Weights of a small GPT-style language model, trained from scratch on English Wikipedia: no biases in attention or MLP.
MLP neurons of a small language model. Each row is named by its layer, matrix (gate and up: input weights; down: output weights) and neuron, and shows model dimensions 0-159. Each number is 500 + 40 x the weight over its row's rms, rounded and kept within 0 to 999. Numbers have three digits each. A neuron's up and down rows have the sign that makes its largest values positive.
After each neuron's rows, "fires after" lists the tokens most often just before its 100 highest values on Wikipedia text that the model never trained on.

L6.gate271:474460528490516451526459510488443490458503560512530586486458486486432523517493496569542494496476466512495471487472550489502410448556482504511509516564512553559405506439550536456497487538509467546512510478491547494468473527532479514533452586560539506484479480551473512501482448523486395518552486438482529500524427443463540517382531562503415567582604522556522511523474547485492535504532456588507539481562504569519513507543526538491483505536511511502546524500502516476586512473529521
L6.up271:524468429538546541513454430530460494487500510531512540492494492516466559424535533477585489473441513474514499450483571587544465508603488394473537461488448496501440524480484542507517503551509473403493465507544499490484479586528538564520441486474523450461506446550510487483506508442442489578506548484468499496455514543507538540480459579470477443543560543562456596454529524465510498535506510516479554483561516481453501540532568525498487457465497555563484487452518520455555450479502510
L6.down271:487509590559573575533477526441492532499497479475497511505468428510513531466471527540490405441555527528600558522467458406490472496499516509479438463477513589470522433482571560487433584545455504544475541506446480538585466511544588440487558531560535429500514485531547553492581462468450464467480506531434502478484511508514591528490554521493526539482535492461485486480451486517505518504472499505557515454527457518493524508503466520556437543521491507482522501502472488512471572478502514
fires after: " L", " le", " G", " B", " W"

L12.gate91:492507485485477543571513485494551465525508466515527458407530496498476480524462522513513503508496484516485465400459466440477487507460497466467521544521539597520481482546512558515523567494527447515556461475551498460500556480477467439475497453421485469507459459479516417440451482454494484481521505544481439503484582436427579544524572501485493525456406580528547482512552550425509482538537528525478456521496458533457575451493503522456512572436514487515537528508497588504440499439560462
L12.up91:510379461519440475515560516555559530482505547489417560428530504484500494525520522473548428530520521487515448477558521464480518464479499501556530471483605584504481501450524485478565500533560465541578420464525494498557486510475529536478472510564464549483509571504483482496476487388529468478477478522518445514508513463459501498482491460534443511498507530499489474530569535538520481520429506515459477514489494509474554493405570435456513518485545438469538432474464511501547427487598505
L12.down91:500536533468546484486469475562498474475541506400512425489549536519508509463479474515467518536521548486434467546497533554526516524537543492487474521592447474477500494478509489496497465507491500535432546467567549423416430505467464412484446475533472547555457501498551513480504544503528501489520494463510428531535467549498520355487512430461475484495533484511515454436500456493482492381593547549563478533487480480553484513543423554474495524517518561500527505492552446449483514543517473
fires after: ",", ".", " that", " to", " which", " where"

L5.gate68:568556413502517490502449511457481521501499487387510483481450417440489538499481529429456529526451585511507423540488607532490469459574510549537541466495517425477497479461500513524488531465510496490526492504498532546503504494548499497506535463475420428516488526544480461501490539530564456516513549504432512526511559523502493555515481467511470456562565499505489493503539464517440465486520471397509564497524458534519424454558614522505487490503509503444550510449549597529489487492443487
L5.up68:470454437437548460453447487547391523483557477429432499478494464485520485557537540429496467436459571484500446490510535463507531494591440494509596501440507480452488451458448486437471507498492527486455491503471523523538531579512465470484542580497515418512493527506454481517419570492467461533503555455410427532490500509534494600465509475542491511553480520518501542511495506533515457489505502486472490552513477498539430461526545477517453521476480508456563581469498537534492523510431504
L5.down68:413539572487497572515542495459520477575520532553522484491505552487454518556524466529426498486511517515525558526551517453426534474537515512556482458537492441525511507513498604492458500490541512546488491472511562475451473467481473426542487448568459557422431480520527525440551426442543453427554446582527498487488491515458529530574470573531514416481556492498576464525485463471508533497512567491485500499550508478515545526521468495484455528483498540482525464479571478524555422498536502
fires after: " R", " G", " J", " P", " C", " A"

L7.gate268:447495509591503503487506532438466492405488497508547489538510478497540500513420556486550560553448486477475487527512469535413466441485459549603484441459469470478507490491433443516543537494580488390458434504499496477497512532523493468497535591540499572474497566532473487463508512491567517552497518539554481472503500469500490537502497455509577483521535543501536507455451560453577557489466542521512505527517519470580587515543532495502506592506547522528550494456507483480493515472533581
L7.up268:423424564484503465468523474464496455442455475530510521506473423506452608544495492528523464567469519507500431561501457503481449502519546540492507531412487489448500477507505452471550551543564506479441461549462498485566513512519463467509496450520533602459523549532435526521493482517545451523535556518606527446478535457465510503473476473514512443488548462508540507430474558538524532567429512456517495503534541519523516557548420547589498539490512478476468429531472439531517522477516483
L7.down268:534495470472487490472584471543483486471515482603485489475460487522543501543449561404529529449518498511546435474496522470473483498504522413551571495508479524492447485460511500476472479513436486548520466500449507464461573514542533551490489535487513473465492519478449488551499518496472587515493557534474513488596518478476497489580609514457491527519417440478421467509541425523551483507505523499410498496491527509530473499463445468454580533513597474470462433527532579464497497531570524
fires after: " S", "S", " Con", " Ad", "ut"

L9.gate47:567543405521492499499481562476537463452483511508488553515583528513514463491500431498432427427487542513568550466558488513477533400537534484594581483462501580481440523561481468455531482496497471541511566552528560479547479510516431483515500549484401558565469536481482543515463500473514485528520515490561454518474487503501449527463476525442466478466580509489488497504570539546459500533525522499501484583495461489472477570478512474498520513486454480474475563532465560490495584526476449
L9.up47:522499500484530474522443547537491440491464521541440481492528526520452478532469495488502507529520471489344540474487372491504487511508521530488530485505505482447467465441525482466434467393565502499478490575505476471514449480500458596531499522420506573550484482477547510485516475495600582536572493505476497510472509543495543528447480540546506504507578450445518508499472548581512563423499476435489510496512548515462466561526518543497483582475528496515475495500513519531528445491545563
L9.down47:498489536518583520495453475518440607519444443411512512519522519600552487584500561447538529569471486523528489523449540551441470481460502566557446453506444577500488455408503494547520547563527540496458468516539466584473408441512491569495498458536461491476461498479497503484493521589508515458500467495489511501479553525489552432523494481465483555532508562484460525499523520482452553533475450508491567427459530565473521571529507507489474511525502474439500493473500546515474528507506498
fires after: ".", " ", " to", "isc", " in", " sp"

L9.gate348:551531555542536472509509496542508492446460438506517525475480451498502467585466549478521471505439503550507550493494508486493561504478551557563480515421483507506462427449438525538534576559541488461486435474498428513584493579508503518442448512489514525497450513556477493535491502482468578508571512567458473444513511440449474467515579532509576472520503494545491480513465543568514411490516505450517526580468531519444549490498545520503511521418469417486480471580443518512534446458533508
L9.up348:480525553533474582474525525546517475522499508523476453477488428537433545578538550522499523445537597500476501491495549559479577562496560488493428492481451549483487536451494527537544508508455513480479533550517409534553493475529518501475450540427472511527485517473527494510456554500466503499512527494541479449507548448512525514522551492523507503510478555510505458424560531482511459510589483420463516514617472542488536473471595464454475503492498386485496509496471549492566449593473477
L9.down348:414566378470501416432526549486542506482502560482523514533559470470541594489468450510475436501517500493458464481438458510469502500526510509503563531504448409505534531561543547487506470491473504581547526493486503453501465499439539528454524449520496494511586516515513466534426459523468455460530522472524521548503484595479554527437491555553541496513504454545510539523497473517452542431476469509548503484473499469537475490596473445449513495522466589512464472465568523541511554470482500
fires after: " to", " re", "Ch", " was"

L6.gate331:478484579536546491513541475459551471524436465561479473501478494521501482587572535471467509521492544523535510597503483433487468532523498552517479474440480489476520511456494511483539475570552466542505549516471479494498517438438490483477527546564525537581503567512523472513443538422542493417497578535477547546543495548529472538509471496492538526516482457436501504560466467493480485520452467449481453553564521565449484421430492474560610454525508565511444497524429528520510431503536481
L6.up331:527515538517454464524500493522486509535493480614495391495461452497460558546429435480495558414515374506520481483531417459465488579522508534566433482469439531483526529490465457502547500560493436515499575526488516484487521458538510491523488504544506500503528559498515484452493513508557488442481364544485528520533516532545478512442490507481531533507547466478519488497467462453414520441450501534550535478473532528460519494534468507502541413441544498507427533500511470541475497454495456
L6.down331:534497465546410430605579507500556571492435512525480490542516465466477545547487495477539505467489486497534530535553491520494505476561493565474466499422508477547448466524501523439449456528561511503517459518475504465494516408532494554562547531465478530471501503436522477448485490521481534441637432532575561506534551507458463491540468497539540481539545461493467508497545491495498483490528567524516489532466530553481522466515555448494500490560504466521494454544524501415534469427599496
fires after: "M", " M", " m", " S", " s", "S"

L5.gate428:500585430514465470525562436509505582482534505489471498511434543480489450462532421495545485458489472457449479476478413481500469498512525473501541466476477571552461543477483512477454499484522596461537467457445441455561558476548479525513493530536548511505463446523502464492490512541588470558486485554488488534540564499458539537474470519503505439572580517474522495485388449515536458461461536466455539477473461458512497512525617534534551531566508458484540450504541527546478526501530465
L5.up428:483535393523445440525467522525469536500503510460490467454443525459481503452509545515579484411492471502493488556476438471481497526515516512580543386446493569467501586470516525499459465558518544487460523453538456490524596506567485530459525558530544567540525478504478455472514556509527524593527471572465439511505506515492537488504488469497458454527537494474532478468422506492569468452439526414469547500485549458552478491501538534533489539547533488507553476453505495561469518563522470
L5.down428:523454463579458390462459564521480474518472443451499476491477544510505579475498590510520474499549485520490545580442508469469486462461467487509511420454511511424511525534487481540500434516546564592444533460521463530436577541571473509492543483486522527479549513477446494459521536494449517527535523510469487498500448537497529517557592450548510528468498446528502478499442532484480487460422498481447536479507561479573493500536414502526484507526497495568517506435454500562477483532449576
fires after: " B", " Ar", " the", " A", " G", " b"

L6.gate127:495483531499469471526559523516519530421475500534483461508421432544558526433544422525567482523519507512524450453502471545504534494486440449503453501582465574469475438514447563450544501551449470433452491480509521446474484455425519499520389571458505551532481428523523477524467461524465383480508464499497515512442486500516479480508548500467470517550507539538500515502444524607519495536497507525565558508529536448525485543545566503432486493487565469489490511545545469458514471554522512
L6.up127:491538495519526498521430500551506566443488499473484455487414433516535491375565469483594536554494505527529495494495505512512534489465426485493490489564534514460553471482496550396459424535452446514491528482456488457458527505511436506549442517457545543515466501489495464558452493544483499550468456503485491485484510469468484511486520496459463468551504550577514503498491513565496460518470523504582556505503524467530500598540571490455430482442583445503430520545553451470503491592498495
L6.down127:556526465520580495515464508479513527547533468392464481440495508539485440496445570486507496484464496471488541478492535453486541466485520528472540424492555504458526476433522454494445481485560484627475530535479418575560596578554483452517550497493560478486512535510535517529454541505502580508447508565473493484534493486487500438522524466511519491436562488440523489455531494476437472440459455454497536450449498514487546511490455540571511450448482511519433483481503427492470576511482483
fires after: " L", " Br", " B", "L", " N"

L6.gate329:475407583528472466454512497515558459386435507477515414494419479519518444466435452507522505481515484484539551552505451484422533519514470500536546530486464515497444538509527487484516536504554440485526486471456512493469442508543589482520496448453584464532567493517536519568513527571513484486542491484556491425502462522488574462488537511518439545546487551554541530491481437505508505545497482517459597431495538478465521457471478532487477492548482534497494455554453511471468494548410464
L6.up329:417400523500558489522496460530474443446534538505497484566447505477472495536452464463545511506484508478534530431485421464517511439540442484509521473475473485511544529507488509462590535535509428531460496499467634540533423499501463424504441470495547561506559450454488527475496462516491477519398478520503505469439520484485548496512489573519460523534579538533500546488426539543500467564490483439526557442593515509487480517541462507477533477451481494509463467477504509531406521506494463
L6.down329:526505570527527498486425467536496477465449541453456524464454485542506460427479511519491537450515465519516445507462465410509466459600551518578495537534477501408522523511562457469575511482458541468413502480537544569470479500537545463495501476459524492502536517505509503463482536517531475529552482461482446415509530458496527473552583484457527493475424474490457397477461517522455497557479495531551478463463506449513474483457468511413467492498518534520507506598476410570467546515460486
fires after: " L", " V", "s", "S", " S", " 1"

L7.gate217:478512526574516494453506482535538514476501438461494423392452526519499525532513517500519514556532501559548464451491479475481454535528459532529472502492549571470472470536516551501404579492562525475512458374502560492476482505513583455481532538502518548554478500525565557493515544446511532479460475539534524508549537517437502511476492477517503521489440492483464551564401565501502577512537467485520434540584471524474512485548522479459559505508522560478443502499433464550488491425553526
L7.up217:503442527536463522484501529499527486481508421485458516518473533520499497603478476513514448483490466438543504449563537483546519593513502537537503474425469482409419487519529529440500507583512510523512453528500642488468515545506478552561487395584540485514490594538483549534503541521508540476500496499466493483508593544509437509527485463513535475510491550453475520502536509452507540522422487479505416539497521453469488425555454519532483524540459543497523472522446492501496431498519445
L7.down217:501498519556484471445560469421513473521440504545458491482514533493461466539508539487439535543527471536456499510472484409519414554506427529514502438487451510455454498502548528465498400462483505511482551468566557496452512509496570543612533472469440476492432483481563499517509485503411529489384564478522534577523441488500477502565473420464451523479448451508476489509530502510519498491467534521581516482499573474485468472532499508512485439532553540481530479470458501448569463525530489
fires after: " S", " m", " acc", " c", "S", " C"

L8.gate302:549536460431516487524500513464537462428536516466509469522545505479424515550493612519508497544471544474597476473480518415475542538516522538546572536521489572519529484482468524506500525482492446490521558530503514516538595535498475508511448557525482508500464495467502514492476483509527500497513546455553513518538472455527445478508608545530576564455540511529544480480449591467534500496541460389458480506458489490446496498489514485468526550504459407469529449502463606450495427525536516
L8.up302:473466496504498509545461472481486463456458523459465535547470470492549524561556535497557558453454517476478535515513485439423576502529496541477468535495464579488519524517429545421497524548516537424510516540428408503517571532520511502496479508429515552581490532504503498471465473493507436555560576576486492550486519476526496544478529449474558411489510542512612526540523564523533528507497500415515472553533487481442458514487505538514429534485520491446489500563473500488508412451527468
L8.down302:515540494485517542498477469471453507535553498491437518463505499547477486507456418555484516511574572482439483540541556501507522498454529582508572497526541453529493528512500452506608478479497488451540507487531568542383506480502470465575521511524432512475453565498496499534475530561422507421502513516534453523530445514445540519493484390500546540477460536625453462541535456455499527488525494612485547503560529466461474486483474442510550545471490512507530509516505532497491503471486464
fires after: " to", " f", "n"